config.yaml
intermediate_size: 512
vocab_size: 1024
bias: "all"
tie_word_embeddings: false
beta1: 0.95
decay_fraction: 0.646
batch_tokens: 65536
doc_mask: true
max_steps: 4085
MLP neurons of a small language model. Each row is named by its layer, matrix (gate and up: input weights; down: output weights) and neuron, and shows model dimensions 0-127. Each number is 128 + 24 x the weight over its row's rms, rounded and kept within 0 to 255. Numbers have three digits each. A neuron's up and down rows have the sign that makes its largest values positive.
After each neuron's rows, "fires in" lists the words (lower case) most often at its 100 highest values on Wikipedia text that the model never trained on; "fires before" lists the tokens most often just after its 100 highest values on Wikipedia text that the model never trained on.

L5.gate191:157100111129110168132156137128129144132123135088091142134132136099159132117119122118164083144137098104148141185103127087086176154167120140172106143123118124098084114109154124124153149113140126078179137081113126100136119144153111119155114133148111114141107161126125143105106126138159141137114133145148115092129175097097126088114173120125140153095122155122158136177099115142122112082089
L5.up191:160133095112098167118135141132128135143097148056131127141130185074120097138094110112125101132144127136160145113118125145114125159176108180122092112149138121109139092134138098083121126138121097115164098112140097097093158060118143134135127147173103143113116128118118125121104154163163127147134163084116126116108109142143119112087141115121171108157107114106142127135113118165145140103114
L5.down191:144147158135135174132126140103101145129125142119110139108150113126173119134127132100161086073168142133142112141147142113168139141103166186139109113117109162153162117168129089112122141149115112172117120119142120136133114140131127135136113116187121142117110110140117138113144094133150150107127126116110142144124136145093109182076069147104111138150155113117132136133134172150136131150140
fires in: "this", "third", "three", "through", "athletics"
fires before: "is", "re", "r", "d", "t"

L3.gate456:144134125125101139195100112090117100122146040123127140163160119119116094164083090130104129164101096172123113127078133124159151127192084121118133144100074118127157151093126154134127076122120140135120123090142137156092123103115175085137159126129077127143134123125158145146124115112108139132117158124183100121142124114157168129098119143121160125096153131126141105138131104123113141125143
L3.up456:126172083158074121094112132135142111130145167124156141140122100118110128116132112108109115140113119151103125160066168151149194142146106150092130112126137096114088123126126156095072106156122121111129162121145116061127094131155086140118125128086116144138107119151153135138163099142114112087097140125126129114152131066120152114125145119084135173097171179150121101119139100112120160143098
L3.down456:174106109149111079097079103068161099119158108103174131146097117153098122118148131098170113113134105112091123117104152139124134114146140122156117131127117128099149159090117106119103159170110129146127118164094141167098158114092122137154099156103154135089110124152160119122140127165105152128110126113149157166112107116154122115141142118112098132118143128134192126160117105110140110140143
fires in: "career", "carphina", "cars", "various", "car", "carpenter"
fires before: "e", "p", "s", "l", "i", "ri"

L5.gate255:125172134141125158134119189155138094132108161121159125146140101123147136122081115133086154147183119100165131183129139121147131130111155156088134143165148143099099152117110137126124101163111130103143132141103139119141142122143100148112156121115186144109073101136093096181111083098175194145089107126112073131112127156124145155120116125154142128128136113163099104161110160158145132152104
L5.up255:148141128149105138135106134130147141118132173075129124138136147126122142148096150139171165150163104152142155158172147156145132120098124121130120084103184124137140121160156138142127174139138063132138133158110122108120097090082122126126060171115159128163152058135124167114133116101109126103125116122128141158115088110182135127119104129140121112151150126123127106100159118133178104152113
L5.down255:168140085128135147119158174112131124103101139080123085148167112154071095182104116125138145149149153107146117131158156137147127079111147060136121113115112143115153095089120158168117110101116146136136123174129132091120140139117111111144094147118149131139144097117154132112143137089147121157122105106143171152138154089104133139090125105152143154135114130088125145091125086102147080175145
fires in: "also", "all", "al", "alongside", "with"
fires before: "so", "l", "ong", "-"

L7.gate491:136123096153130107136184129127119152131106103073179125181156125132100107144146140146129128114107143138136095100062138114122119119132173133116126188151096087089109134095096130111115117136133109071128131113162111177127126151122138156113160130098092114117086150146129149121143120135115150140101148122107126137144109109113110119145159164161158141097135124153119084147098133134081102129149
L7.up491:161120136080126164141133091125085105100131096114122106138174138161111154116114142114179142150174119139108100117110149119119117137137109123118158163124143084164143103151140140091144127147061143136123122103141147130107101141173181104169135157111082089077088096104144138114132107138139134127078105161101118130108127137160121128135143162129119144130149200138135119109165144157104127076114
L7.down491:187139129103093130096132140164141154064144148130119155096168060111125116091119158102084134137115132119113145128114157139136122129141141107117111110108115147156132114121080117176107139099112152131145108099119117183109110137073144151126119116129167122113091112114091126131151161145142175132131116153128060144109125140121126141108104141146103084141118159137174078096127135134143145133096
fires in: "the", "election", "elections", "while", "they", "elected"
fires before: "ion", "ed", "ions", "le", " c", "y"

L2.gate340:109114166139130103125118119120095115114100142144150092120136097153141129126088118095117100097177123131088099140141140156190058132153110115123119127105171126137128152140100171126125123084114174091118106180157128098086114124127137133144146161130185130122143131107109108150153132126141143113129136124111086101114100168128144118129117161101149162110132147153088142097129140082124128165091
L2.up340:067145146137125123134123111119104112139148100168147117133094140138140110130123151122104124129149115183121097140171147149148093116141118169152174144144148144097134150168102133106102099093134177122138118153109100118103111111149182145139123138126145135170162110115115097157150088144112133127120107148135133079135165157159143137149147113108138145127110120102105099122094118128118091159143
L2.down340:140124089108120137136119154149125122139133100112105171140132159114097155151134117103179134145104182110160134101112119115102163135095114086104078104155096122105138098099145110145111142151121071163104157103112151123123148125140092122131170123104094120136091131136172148087123135093125122153131174101159108154132108070094103133111077120165141083133142122129165094161167137132135119123152
fires in: "first", "food", "firing"
fires before: "st", "ing", " b"

L7.gate354:134107135172117193117145101148099105075133175079135140147120114138124145109162116111130111121111085108145112143128118131122099133120159125119103098121082118122166112123119121114102116118137099138121129135187083132138115092097122114080146072136102100147137136117167094144124085088106167113120086142131119059143135164129106130129130107151084128154169146130137171117135107138119140091124
L7.up354:136140097137117113124149155115085072129152135120154139145108122131162105127159175129169050158102134136123144149146141123074125143116091104138108109158115124126144083118129144132099167126134174125132145131115162129118164120131083149153155117133125133101178139115147138126113152105102121150103114100145128113114143120094152163160111108180131143097131137164131120090127116104090100142179
L7.down354:088139151164076117132136136113109100122129132150130091106093129138145110155101132145129173125106136132191156126145149134169134118142111122121168137128119146139147126104130141110172098105142116153105139170156161138159080131147169075104177112156156102165126165086141136137145141152158132113164122097117125141136106112148120087108113124166098130159144123173120065113122063099114118102136
fires in: "which", "it", "she", "who"
fires before: " was", " is", " w", " re", " ", " m"

L3.gate332:134146138153145120118203132132103148161108143162106127133147136136133116156132154116129102105114093169140080176127115154155164126117129129104143118125115143105133141123116146086151091170106124139129117129098114067091142183143154148197136121133134135123149098076155177153120178132122144102146165151140121163108110092067101172148163117078100114125118127120115122121155131141119105125085
L3.up332:119157153165108146145137143126089125140116126111146140108176165126141112156146074139107128140071134120080148134149146089128153110117101121095104162146105134090129131118143116107167108142117105128153138126129095153155111114132132145129127138140111181096129154156127145140074112150162145122143162118131133133104121085079115146123153087099146123102118081104139102126066163123134164120140
L3.down332:097146116141133134088137116117109142131134164160156097127127125117119114129134131123070105095098144105161124155129106121094124078143163172084118109116135136145145160159129175127126108126142095104128139140116143121140159154114128184121095151124120126146119138086148122110142135066126133133156120097084129135163145163075085134092121106115127146136132133138156116113114155081151128108095
fires in: "university", "his", "received", "theatre", "them", "civil"
fires before: "ers", "ed", "re", "il"

L4.gate428:095118108153149140134128153135131148066201118084117137131168117087120116099139118140106133153121145121100132125137156106161105105117143146131133121156156138155103121126148096091098162117106108112153169086125132130114125112155089153103085107150110118139126125169137149112127152126169143125173115122117116106136110131148074136101136130119081126148142113141133122158124141121127119142152
L4.up428:144124115116141105168162088134129075130111090129133112109155144120137112158108114125170141121099125139122169153092145134129123165129135103097155081150099129100105117114150112129110126155153109150122135161149117113101144131158105158121171131142094101106117113081150137101134156083135129140122144141173132182115123132147108137110116107149118128148104141123141139128128102097120120140129
L4.down428:137150132112133128110151121109122101136095144091109131138131160121108150129110111115191071133157107129129154114108134105106108148139108156088125113102139152140118087153124099169178126175129133146113185117126118136101084058135151117114106147152098133180130112105111139086130123086127145128127144099096079135106146119116098129137092109118143128096119127110084143162159136095109124144124
fires in: "this", "three", "than", "through", "although", "those"
fires before: "is", "re", "an", "ou", "r", "os"

L7.gate206:117160147149126106112157121139131152114121120132157172106111126116155126138106130131113115147109123126115159140155111109135104089121115117127153095154107121139134086108120119149154155137145159097093118068114121089162111113158165119133131105135129114096129139088105091179116092134135174123175126159115087078133139151141117130095145145120106108191150129134152145163083109136138136154115
L7.up206:109128127123141087140177106116149115149104161096145182125126104113177172107166157110104144160160106153118160120189155115081132098093131167113148127121094158099116123109154121095117115115091160121137106105116120117122096110075141123140149119145116099144110150138168134133124149128124106129120178171113156137163116091142164102185109103154114138170148118179112150137116126107137126080118
L7.down206:132117134101119116077150140120106124132116153119139134154084123145144170112143122093157128124094133118132179144128130118130156125151106104115138207144107150115138113116151110121119138098113106106169143100115164104153114155153133170123130135105148146163141115144139128131113121140107135133132074103188126126114145160127117131134125122146137141102163125136050135146141121096136121114151
fires in: "however", "bishop", "sons", "but", "death", "biography"
fires before: ",", "s", " of", "h", "=="

L5.gate436:134108126128138141132100122115140147117130129108117141164138169142127163134091101153121131115155175092131107134175146095130134127157103095131125154137199120105138159133151157153100124123120152169089135128181126148088175109115175127085168124076115132149119173112106108140107104152091112168139169099156129118110121122105101160141120146146136138161173125149141116121134143113109118164158
L5.up436:149124154120161115171138134144155155123110141154154146159163142139132121097124109128108129142111142131118130102104141080116109153138109115133119131149127141125140141128136159145117105129141129142132171124158120134092113096107135088085108117165124137104136136140098158149095124116086147103107075085097112085147118163107103151137115110133130132142184199125087128116117153060143105086144
L5.down436:162128129106129109145129158102130095142111125070131124098110106154125143139085144110109135118128135128108148100090117113132087160158161177123118134117140158113171136173101158140101119119117174142154115136153081129133138131130112118110174122046144182104095138103179097120126102148131113095115141134136145152142142123090161179153140131155116133151123114137139081147101128141115100110134
fires in: "election", "college", "elected", "elections", "electric", "chile"
fires before: "ct", "ge", "v"

L7.gate404:107101147107135122147125115155138093099136096116138103093124131128158097090165136126153105106160090114195151116151135128139121127110136126123102074143164135122132128127105127156146119157123116124156141157137084139116177113138079112089137124162148124167086128126152146158082139138111121128099118103133125117121103113126140089182160166152105155124169152117145116134100173147135158105118
L7.up404:121119134096105156093155092109124157110110102132147162151108111114141127144170123166117125153127085168157160099124119137123126160136121099104129100152105129116078101113147146089126088147095153150083112088132120122165084118149172122093117145125141189163152153100114107171143135159120134159162122116126156101118161102125113100126131122092106126126132147151096171088131131098091098131125
L7.down404:083154114106130137101114068131118120075119102100142150094149133128131142095116100126131117174112106157156152103131131145116118112093136173116117088132132114130097133120159174146074136167106126182118109115106120152116125147168112120128169135149151148134136142114093149133124102112149137145098124160141143164119128153113137088141123120094077137102110151108129072121114172105108198139137
fires in: "he", "i", "we"
fires before: " was", " w", " d", " al", " h", " m"

L5.gate14:156129117118133186108109151108164144150069119152152162144140129108100112142152131136143124131134143158129124105123119139091127111165141094147150171138158123157134091149155091139112123145117127167162115084100161115142138123124159109116083132189129140135116135129130132114141117153117162132090106125078110132117157075134151126145176168144097123145126145154124114128086157135098136083123
L5.up14:114095110135144109142142147116107120111065176131100151122147195157103139107138139106117123132080154118134134120127101129139150133147161121085141098100176132135166140156094116168135126133188148112099136146158141086164123149093125136107159168121144116126120110146104096143145081127152153122116162095119144093105150140104139147122122116115139116106107146098135117090147111124097117123164
L5.down14:121099134173121129152153115117132144105116137153103074178088127142098192122126118084124109121135145135111092138173125113093119146136081164149099175150164133115127107099134124119141128094108083123130123126141135118107126135138134133121124129111166099115090120134101157096136143179125176111112144183115099135158085113110129145142147135136128120129116156153145131118158144143112151125096
fires in: "school", "schools", "chief", "young", "yields", "written"
fires before: "ol", "er", "t", " of", "en", "d"